From a checkpoint of a small transformer trained on Wikipedia: rotary positions, capped logits.
MLP neurons of a small language model. Each row is named by its layer, matrix (gate and up: input weights) and neuron, and shows model dimensions 16-79. Each number is 128 + 32 x the weight over its row's rms, rounded and kept within 0 to 255. A neuron's up and down rows have the sign that makes its largest values positive.
After each neuron's rows, "fires after" lists the tokens most often just before its 100 highest values on Wikipedia text that the model never trained on.

L2.gate646 [146 144 118 113  74 152 128 159  66  83 144 161  77 146 152 155 141 208  92  99 145 122 147 164 124  60 110 118 138 152  97 108 138 104 141 168 177 165 156 155  90 134 122 143 153 134 158 151 162 150 211 115 109 143 134 132 122 134 133 139 133 108 116  96]
L2.up646 [103 124 123 115  71 100 104 172 113 177  82 159 130 130 121 121 132 111 133 117  87 104 183 141 132  74 125 144  99 132  80 118 147 112 163 111 194 113 149 108 110 113 157  86 165  53  83  92 165 106 131  99 133  59 113 123  84 103  55 107 125 106  93 105]
fires after: " Ho", " C", "n", " N", " p", "ri"

L2.gate309 [113 143 103 141 165 178 121 145 113 108 163 127  68 158 107 203 100 121 148  95 114 180 115  88 126  37 126 134 102 123  81  89  84 106 108 142 105 101 133 136 141 123 142  95 111  97 122  83 136 150 190 139 182 187 157 114  58 101 160 139 143 110  95 109]
L2.up309 [105  80 154 179 130 123 130 102 131 129 150  98 104 121 121 111 147 146 109 127 111 153 121 107 134  80  96 101 114 151  94 131 135  83 149 100  90  90  99 117 106  85 151 192 167 133 103 164  48 140 147  94 124  27 219 148 112 109  82  93 149  88 106 142]
fires after: " (", "P", "A", "'", "ing", "-"

L2.gate155 [134 144 151 132 144 158  75 153  87 161 108 157 128 106 120  91 131 148 139  96 187 104 161  99 152 155 146 123  77 117 117 144 165  78  56 133 187  97 171 186 118 194 127 179 116  78 123 110 188  94 110 130 153  81 112 107 134 159 141 133 117 139 120 105]
L2.up155 [151 127 112 111 107 114 161 123 105  93  98 132 155 114  99  65 105 152  58  95 108  76 110  75 218 155 149 101  64 135  34 151 138  69 123 154 148 147 134 112 110 164  71 188 179 132 110 144 104 108 136 115 141 157 125 181 159 161 165 103 137  89 160 106]
fires after: " U", " M", "ce", " se", "en", "la"

L2.gate627 [ 90 142 147 150  80 247 155 127 136 129 119  92 106 130  90  99 146 141 147  82  94 175  65  90  63 191 132 147 154 177 139 116 153 130 144  85 121 130 164  92 122 176 164 165 160 112 109 137 152 138 150 138 169 163 146 154  80 143 151 110 163 133 110 147]
L2.up627 [ 65 110 131 134 106 204  91  98 118 135  65 119 136 111 142 167 141 117 112 116 102  94 131 152 108 154 200 209 125 129 159 164 169  91 176 115 210 155 176 163 118 121 151 111 111  85 107 146 154 111 187 166 134 161 163 143 152 112 148 155 129  75  81 133]
fires after: "ma", " Republic", "w", "s", "i"

L2.gate668 [138 124 102 107 108 145 138 143 123 124  75 100 120 135 198 158 131 128 150  97 116 137 132  89 177 189 181 120 121 127 104 132  93 164 169 185 169 144 125 121 137 155 164 176 127  98  90  84  88 128  95  96 108 125 106 129 106 168 159 186 136 124 127 156]
L2.up668 [123 114 103 138 136 180 116 123 114 144 144 132  70 118 179 138  78 170 112 158  78 139 135  94 151 153 122 135 127 114 132 168 166  84 103 135 133 210 151 119 176  99 223 145 104 124  51 126 118 154 145 151 127 102 117 132 117 128 140 126 156 222 118 126]
fires after: " of", " in", "con", " O", " place", "pen"

L2.gate79 [134 104 103  94 124  81 171 151  43 117 132 137 153 145 143 183  92 166 151 142 100 126 144  89 152 108 102 107 112 114 112  39 103 164 154 167 148 139 138 175 106 127 115 115 118  91 154  75 126 156 130 113 118  86 126  88 115 178 150 104 144 167 140  60]
L2.up79 [ 47  81  90 130 152  49 130  83  83  99  58 122 103 118 156 128 137 127 140 146 150 168 140 121 196 151 151  70 121  69 167  95 184 111 147 114 122  84 119 150 104  93 103  84  74 191  84 105 138 158 126 163 168 155 126  45 192 185 120 122 153 162 160 141]
fires after: "a", "la", " Ba", "li", " La"

L2.gate595 [178 125 101 158 111 137 112 150 185 181 116 154 119 111 149  99 111 155 149 116 149 118  99 142 207 156 157  97 136 127 111 155 120 154 150 108 161 134 121 164 172 109 124 137 126  59  85  72 127 135 134 161 207 115  66 152 121 170 113  75 151 122 154 117]
L2.up595 [164 134 119 146 150 208 121 127 130 109 147 132  56 199 158 170 101 154  99 132 185 160 109  94 137 119 143 142 105 135 123 159  85 111 143 146 125 185 155 120 143 159  94 126 133  90 116 120 197 112 103 132  83 147 133  72  98 161 137 119  93 154  83 149]
fires after: " U", "chi", " O", "U", " Year", " ="

L2.gate135 [170 164  84 188 184  88 153 144 145  73  99 136 144 152 149 112  84 117 122 114 131 127  84 140 121 108 146 175 126 148 101 141 112 179 157  80  73 139 108 106 168 110 117 141 125 155  76 156 100  95 174 134 150 158  57  98  85 168 145  77 153 187 155 137]
L2.up135 [141 105 172 155 187 165 185  77 100  83 141 148  87 151 189  69 132 123 183 186 128 119  88 128 161 152 141 132 115  92 104  71 182 134  91 116 150 147 155 112 142 149 128 122 164 131 136 109 119 112  84 145 129 159 111  89 116 135  98 157 147  85 100 119]
fires after: " g", " mo", " Ra", " Mo", ")", "G"

L2.gate676 [111 129 115  87  60  96  87 105 165 137  78 115 167  99 165 139 159  71 150  96  67 170 158 135 155 120 166 128 127 125 127 178  92  54 106 153 179 138 143  94  91 183 140 129 175 123  62  93  90 136 113  89 135  87 157 148 105 151  86 114 144 146 171 115]
L2.up676 [ 88 129 157 120 102 113 109 146  51 153 139 123 137  83 153 136 156 108 118  94  81 125  78 143 127 124  97 156  88 130  94 142 166 119 197 126 129 140 146  96 111 140 121 126 160 102 131 127 103 111  98 118 134  79 142 142  81 120  84 190 114 179 162 134]
fires after: "al", "u", " |", "ical", "le"

L2.gate297 [137 205 140  42 165 108 155 146  89 113 110  78  71 140 130  85 135  92 152 119 156  99  97 127 132 145 130 181  82  72  98 145  52 131 129 172 102 120 133 129 150 142 100 191  89  73  86 162  86 139 114 108 106 145  94 139 116 117 172 146 176  95 133  85]
L2.up297 [132 117 143 135 166 155  67 122  95 136 134  81  83 115 156 139 123 121 117 132 145 133 168 148 130 158 140 183  55  96 117 154 153 112 168 150 112 201 106 116 121 104  89 166 129 136 119 100  90 175 129 151 117 115 146 163 149 138 145 148 137 120 155 156]
fires after: "er", "ur", "mer", "or", "pa"

L2.gate373 [119 109 112 126  97 151  78  77  97 130 166 115 133  84 135 136 142  99 128 137 109 121  75 147 109  82  87 101 180 109 113 169 161 185 121 132 125 172 174 100  57  83 112 109 146 101 163 160 119 133 138 120  73 207 106  98 126 172 113 156 103  63 145 150]
L2.up373 [151 146 133 115 152 173 129 137 140  86 107 157 147 106 133 195 166 164 112 137 116 159 183 123 118 123 112 132  84 125  60  88  76 157 123  91 155 127 148 137 131 168  40 176 191 163 141 111 158 116 159 154  91  98 150  94 113 139  60 105 125 125 150 117]
fires after: " ", " car", " L", " plan", " V", " Go"